{
  "n_layer": 12,
  "d_model": 224,
  "n_head": 4,
  "n_kv_head": 4,
  "head_dim": 64,
  "d_mlp": 576,
  "vocab_size": 2048,
  "activation": "geglu",
  "norm": "layernorm",
  "norm_place": "pre",
  "norm_eps": 1e-05,
  "positions": "rope",
  "rope_base": 10000.0,
  "rope_fraction": 0.25,
  "qk_norm": false,
  "attn_scale": 0.125,
  "bias": "all",
  "tie_embeddings": false,
  "parallel_block": false,
  "init": "normal",
  "init_std_qkv": 0.0241,
  "init_std_o": 0.00461,
  "init_std_up": 0.0241,
  "init_std_down": 0.00307,
  "optimizer": "laprop",
  "lr": 0.00117,
  "lr_mult_o": 0.687,
  "beta1": 0.9,
  "beta2": 0.98,
  "lr_head": 0.00777,
  "grad_clip": 1.0,
  "warmup_steps": 257,
  "schedule": "cos",
  "final_lr_fraction": 0.03,
  "batch_tokens": 65536,
  "seq_len": 128,
  "doc_mask": true,
  "train_tokens": 416300000,
  "steps": 6353,
  "dataset": "wikipedia_en"
}
MLP neurons of a small language model. Each row is named by its layer, matrix (gate and up: input weights) and neuron, and shows model dimensions 0-191. Each number is 128 + 24 x the weight over its row's rms, rounded and kept within 0 to 255. Numbers have three digits each. A neuron's up and down rows have the sign that makes its largest values positive.
After each neuron's rows, "fires in" lists the words (lower case) most often at its 100 highest values on Wikipedia text that the model never trained on; "fires on" lists the tokens most often at its 100 highest values on Wikipedia text that the model never trained on.

L3.gate541:128160119131111140100119125099110097135157148070167089141121135098136109180126094116123148164131122154097138155147169158112122153129177136145082135142142116131147146102090171150122169096168123093109143131162083136180122099114105124132108115125117145109120140143120102122171115139145105160109143146110107143150148148147130124148155099127129099126135115125099130157124118146131166107133103114111101144116115083184117132140149131130126144125071114099135123154141046109129109116147123101129146163160131143200144121169124130085078100110068128125112108121165118143092079097111159167
L3.up541:079118100124156125140126125103107105115150118125126180144121139125149143137134137130140138109127199115174096073135143105107118137114113113135157135122107122166128135123126116115094133157158126172107065103121207097119154165097145187133135104116130130153128153110105138188129143146152135165148135133102117139132111111154138118136139124112154125164098091106147097128124153151133074126130144109093102134115126114137074131107121134094127162115108179149120110120049133167125125129120115100156147150194145163134128125136105130110131126141099114136082109111117138114128095161124121150
fires in: "century", "central", "center", "centre", "cricket"
fires on: " cent", " Cent", "ld", "ent", "ust", "rick"

L2.gate471:114159112125135166096109111109152138140155090097183116124136151099091116132118138132145128126108122144170124122151096087139121097114095126134102127095109173155106140130143119129094093122131118148127104125141124168097113128115157124126140162169147103136133139157156151128104118157140136109177156120109167136150106152165109101164147115134165125097154133112111104133120172091182157124111139112122138100100155071137112152106147106159103144156139105116120124138138067111133086104080137123124131136155141102124110125121178155143122146115128080118153130094123130160135180152190174105
L2.up471:121099113148143107121128111149127093096115104137162098111144139109100150148103201147139160122120144129150097139088147143119159096083118154132115161101147136147104172088097135112104102114158114116122130118088117101100089138145164142110107119124117120113135129124111146124121147130145140176147116135124109088158097108111085148199140137131182104111144110142101120146092112121084108149161170135174138087184109089124151154138102131113130153140121121125148125152139139114125136119115172123137092167146152079139165159117081129125153141163136125154151145145155115118126164110118132128
fires in: "or", "born", "species", "century", "area"
fires on: " or", " (born", " species", " born", "ury", " area"

L2.gate128:139114125126132097127137133164133152177111124071131132144108118126142103136131114094115151115087110142124158143140127156102101139140129106111155131157117140101107164109122142134108148161160130101149166170117119093155179096101066139133117121122163117086105103100115095118127129099123140114098114102075151158156167119166094110171147095128109115167173125127111120133173105135101144074111083127128097122144121121139106147135132135110101122196116129098120106113128138075106123168155097154097139121130106138126138132145143136146155144120103137122168119109115143129112083116158122149
L2.up128:167092076165118159139132125120166150120131133101134111157150162130110128113085107127118150119132079117118116097136106134130131154165147101156138145133124137159099154083129128162126145148161162099130150125159103094129174113098155133127117140147142101118161115123104126109124181109157154157092081149120158154173116120131146098169138098142110145112146127142110111097117161119114115138169096129157177107173103159145140122133104108123117133092097121145125121194150120145152115113131161136101120132138103103115145158140108152101112100162116145150165111123103155169121122106130118115
fires in: "county", "area", "family", "linfield", "count", "fort"
fires on: "field", " area", " family", " count", " County", " Count"

L2.gate309:123120144146137127109116137143137115124104156171125102092111082041103087108133139109161137117155110117059158123178140145116113132129142127138162184139147140143109102094089160148124135113122155103115161132085152136130174116147135170144101143119149105129115163132117095132123109142113166117127154136112117094101122149103139148155134120134100113124128121129146135112103084112161163135183135096135126132127140078113128096117107110159112102112096116150151175134114100099117117109108139166098143143132119173107126106142136152084149105098124090159149126143157138087075155123132179141
L2.up309:156124141140143132111084104145128096102129159112150138117122148133170163094159141114089109102081166134112142113179140121110124113118113100170120128111138149108132148136157128155115153183120160132139134103150128095131129156136161146153118123136131103142136101113083159132124140177147128127148118088151127118160160146126113114129155112088144152096077177155139118157089131132105110152176143126141126130108144067109150125112147171127129087111140163087127090133159122098149125109145161137112160104119117134102169111117072144143114093120126144168108123147148126114133156063148158177
fires in: "what", "small", "whom", "whose", "white", "los"
fires on: " wh", "os", " small", "tern", " Wh"

L2.gate125:109143105093103147126150140114122126155160109145141138108151137129134126119109107121129153135155105169096159114133108147158108084160097136144150138149079112126125067113097121099128176132105127094138124162136143111149151146112102109134122142174133121121142157144103123112147142109128136097166174147110098118142144135072123103145162111137127106139126095105085105101149064150132109157124137152068094106157149167172099128127108124157163101149122118106126133113142132166154147152111099158103152135095127128070160142118109121136178137123108113123126158134112112125154104116176146135
L2.up125:120139132150120101148120141118115175122158107115118108140120142121119106113077135095127142140132130138096140102178136139105090089167122106069114138138120105111098134115150114140094175193130110144145095163159136103100154149142148084119145106129133158101113120127126122121081119136170126109130163114153131073163174099189103109141104111077114141154119136116089115118100161149150138118117131132116117115140129164081135119140152143141170146135127134144094128156077136103146155125113148102142089147078111121111126146148163160143154165159097126133147111137079141136090163102105123125
fires in: "under", "none", "notable", "next", "third", "previously"
fires on: " under", "one", " term", "vious", "able", "xt"

L2.gate522:121098094121131085115107103114059099168143109159140093124105140159120162143149146153109124079104093113107104103129105086117171086101143145141112138140117115088105172123166102142126128100149113143085140154134086116155114132171099100114103115140144119077108099138123112142099099121112103148095057143106131132164117133145091087135145163150187158111128129129117175173120128140130131110110186141144128107113157124091161139148150141128099138128131155149146127136164132098139132157144096163140126123138145098137085115125088125123113129126144134145137136132165155142073146112114120152
L2.up522:153077103151115158128084149137124118138131187159160140101155119153110130116128095117166136116123121140165143091163112119123120140119084138093125142107158110148137139155111156112133133120137146131115142134127106084126141114126120113145111137102125099134116138124146122151152142167178131141114095110127130104101128137148086096148174146150163100136122108129105124146127169153130116161153134103168135163114106134157148146117132111167115108085068135078096152178107133093160177104118123124112127157095127144103161158132109099103088157148110127154145133118101096152048123133132109167
fires in: "born", "moved", "movie", "move", "covers", "stevens"
fires on: " mov", "ov", " (born", " born", "ev"

L3.gate379:128098155073098095108139081123149105143086159135096111138156129129117143127103105146088164146106160092143087133105157139168138154085141146167118158105189139125109108109140088132129126094140131146157139132179139122152079169111116132106151129134145175099164142156115128191094117121127091093135134113158077131156148151162110117132155138143154114112103155140138110130129159153135102080128109115147136152143140155103072135133132122129122072139119139112112082146099141108163138166156145153178129153108140106134124111155126161134091092136152154121083096142114138162135129133142136118
L3.up379:117106144117087153111130139145156130132093096157142106134089181136131139179102153135150142106089133143122145104152116142157150113107114121199101081097158137140159084112147123115144123096163111132145133136105121155130106094096135139099178158188103130147127122158148147085124115127138114157130151109141120119129133134124178155111084138111126119123150142140110163097102139122111141146156176124139112142137075134114116111128151123125159068127147163153105113120149122130090104126124117149137133174135087111147139148114132159136160086117132159111101127123104119100148129142093147117
fires in: "team", "company", "campaign", "organization", "incumbent"
fires on: " Team", "ign", "iz", "ent", "any", "ge"

L4.gate173:106140108103110140099128159120099107172130143124156138173116133127155114132156119072145160137141169127085167136156088182156154120158122120124162138145127139125080094089141117173116143102175155132124125142161082088132161125128105151124140119147134169082118136112141147090129100148129155152107133137094153096119139104129113156120126111131094104099144143153107131093107106123115142139135092107165106163122115156113135117123103132124099110153097123136081112103162142166132178105108143154100151122147168114175138151133117137083111140111122101147108113116109103146121146097100118130
L4.up173:086118165151143114152173154133152138127161119156143118102131166135118133168117176139116127158158151113121078106130092117156110100133135125127099162113151098127173180147123123129138139168113155179147092118120150135083108138124121139131122156134083124100103118117134141141129132139139162118139111103128172101121138150112109166069109099156096120147150127139097148130122139133159119151110117074126151143145148158132127153072109143105129117137115119115065087111127144051142102132152123113154112125144122101114139134137127145147139123123128146157157098106149129150123103168101128178
fires in: "of", "league", "finishing"
fires on: " of", "ague", "ag", "ish", "end", "ing"

L2.gate111:134147102108116146126149139097169154119137074115163110186155191107145099103144137117115146160138164071098141122157091163126151088139121143110111145107140124161117124162133151138103145146178091112114159166119108126128126095106116128133116090100135145109093180119128129141114141143144116120140121135125129109130124197143125095133113103120101090142133150135173130132140187123136117150120125139130102150107154113145107122094100139163121135156109129089124148156146134109132156145144105127134076160147117115128108156159167068135092149112116162120152141110137143121126093075172165138
L2.up111:105149128143136177092129134116139183115145097132146110146127148141102139138171155152124154104153141122116162173133151149128121140165116114117135112155092141155156101155172133103083139130149089092138150123118148190103099129105164113122139132111125067107109134129129167115100121108129079119105129126105133150144095183115123072147096088126099118131098145143128131137123100149172085112112116132117102168127119127124107146130161143136143082118151136161095090117111153113143131123163145134116107150113119131143095091120145121140129109110107117098103122181165112118127072131157092160
fires in: "but", "after", "although", "daughter", "children"
fires on: " but", " after", "ough", "augh", " child", "ess"

L2.gate116:115095088094132113147131149127130119127119156139166119140148137150124136122131108152104112162152144090103149140156075147164125128141102144136072188116140162103119100110126126131102152140114110124144117134146089134153148093096087149150123126145139134098080108130129100105177087157117134102140131165128137099105179149130092129131141100164104137116125150105117121129118116136155107131152127130126110098126131128170136144070111141136087155186137117086113172132151083152113175137103125153120115161125104143148123115142106130097100148112136089112103125115123094137081141120141093142
L2.up116:079139118151149150129128159127144123124116160104156154160170125153163160174109119105124120135109098111179126166120157111147118163147129125146109136130134166103150138138087136096091165088072078136121113115129115126139142055096145122173105114104137118161106088120155145130118144089113114120145143134091148125137118126158124099110115156145139110158082133111103139131075151151159143154120134170137119128143142127104084154133130141131135142142129093122103115087149102145115120146103137174144098172122123157105115089144108151152129143130099089111118102141128133115095132155080102139
fires in: "main", "original", "western", "mainly", "wwe", "maintained"
fires on: " main", " original", "augh", "estern", " King", "E"